Part of a small language model's weights.
Size: 15 layers, 10 heads of 64 (5 for keys and values), MLP 2560 SiLU, 110M parameters.
Architecture: LayerNorm before each block, rotary positions, no biases in attention or MLP, attention and MLP in parallel.
Training: a variant of Muon for these matrices, 711M tokens.
MLP neurons of a small language model. Each row is named by its layer, matrix (up: input weights) and neuron, and shows model dimensions 400-463. Each number is 50 + 10 x the weight over its row's rms, rounded and kept within 0 to 99.
After each neuron's rows, "fires in" lists the words (lower case) most often at its 100 highest values on Wikipedia text that the model never trained on.

L3.up1094:51 55 49 61 52 43 51 62 53 49 62 53 40 71 52 56 58 46 76 28 57 46 56 39 49 47 46 66 54 56 25 37 40 44 72 60 38 50 58 39 34 56 55 67 51 45 45 51 54 44 79 51 47 51 42 52 60 43 34 48 53 50 39 38
fires in: "9", "of", "2020", "listed", "seen"

L3.up816:37 42 61 47 51 66 54 59 51 41 63 47 60 60 49 57 52 56 51 35 56 53 62 39 48 51 55 60 39 63 50 49 48 35 49 37 21 49 51 64 37 41 50 58 56 53 49 49 66 40 59 55 46 39 60 41 68 41 44 42 34 47 48 41
fires in: "0", "apps"

L3.up1109:61 37 32 56 54 54 37 66 48 50 46 33 53 50 47 63 48 29 49 53 40 68 59 27 44 51 50 53 52 51 51 39 70 36 48 53 43 58 52 39 55 53 45 68 59 40 89 52 45 50 40 36 46 61 31 58 55 63 56 45 46 53 35 54
fires in: "of", "label", "top", "city", "for", "with"

L3.up2353:47 55 67 57 28 50 52 58 61 30 50 64 50 37 66 46 36 57 40 60 34 60 69 57 48 54 34 55 47 45 56 47 39 29 51 50 55 60 64 42 33 36 61 44 51 45 51 45 57 48 50 52 49 43 39 52 36 26 32 52 47 35 44 46
fires in: "early", "general", "complete", "affirmed", "alh"

L3.up1650:37 42 40 56 55 55 40 51 51 41 62 50 37 47 51 63 63 44 38 64 57 44 53 54 61 56 46 39 60 25 57 51 38 50 56 50 44 46 58 52 59 56 37 47 53 53 41 48 51 57 50 50 41 34 58 65 41 51 37 40 58 62 68 61
fires in: "of", "pestano", "from", "anesthesia", "anesthetists"

L3.up988:45 37 51 40 39 46 46 35 55 42 37 35 36 57 46 43 55 47 33 56 47 52 45 32 45 55 46 52 45 52 24 48 53 45 44 63 51 63 52 49 51 41 51 53 60 28 51 41 48 45 48 36 35 35 71 45 57 42 52 65 58 56 52 46
fires in: "went", "returned", "continued", "way", "attended", "via"

L3.up2023:52 45 42 40 44 58 36 45 55 45 62 53 70 54 52 60 44 48 43 68 47 43 55 48 39 55 41 58 52 32 30 47 68 49 44 59 44 48 44 66 52 53 49 56 41 54 60 37 71 48 45 48 44 42 46 43 47 59 41 51 47 40 53 37
fires in: "of", "record", "for", "free", "end", "full"

L3.up2407:39 58 39 60 36 45 53 47 48 59 60 48 58 54 57 37 41 66 41 39 47 54 55 73 56 50 40 42 52 53 78 53 43 66 51 44 48 50 41 52 60 56 61 59 36 42 45 47 42 36 55 61 66 40 56 49 48 68 54 52 70 54 39 55
fires in: "some", "due", "more", "because", "except"

L3.up582:51 44 46 52 44 39 79 65 54 51 40 53 43 55 41 52 41 48 55 45 40 32 57 66 56 44 60 65 57 58 55 46 53 46 56 57 61 41 59 52 42 51 32 63 56 65 51 65 47 48 42 46 48 59 42 57 50 54 53 45 56 69 66 53
fires in: "their", "european", "that", "family", "chicago"

L3.up835:27 69 37 64 36 43 52 65 55 43 49 31 67 56 57 62 54 46 48 59 53 67 53 32 58 60 52 39 65 54 53 57 49 42 50 35 54 58 53 44 45 52 42 35 42 56 46 56 59 60 34 61 42 43 54 36 49 42 65 47 29 42 40 56
fires in: "would", "to", "t", "ll"

L3.up313:41 32 37 45 50 47 42 52 61 58 52 56 44 57 31 41 42 28 39 49 36 42 53 43 38 47 49 59 38 50 76 36 38 47 41 54 66 61 70 53 40 48 53 57 42 59 65 50 52 61 56 46 46 43 54 42 62 52 66 60 45 59 52 61
fires in: "0", "already", "26", "not"

L3.up483:48 46 49 60 42 44 39 55 34 40 69 44 56 46 49 42 48 38 52 41 66 60 42 66 55 60 40 73 54 69 47 62 44 49 46 39 43 64 44 61 47 28 35 56 62 64 41 39 60 50 57 56 63 46 49 43 47 28 67 34 44 39 34 60
fires in: "none", "of", "there", "each", "other"

L3.up1355:59 49 27 40 16 58 59 48 51 55 45 49 57 53 51 47 50 41 45 47 43 39 71 48 49 63 68 57 52 41 50 46 53 49 45 61 51 53 42 48 47 61 49 48 41 53 33 50 46 51 42 48 65 43 37 40 61 43 45 56 56 65 36 46
fires in: "as", "according", "home", "up", "this", "about"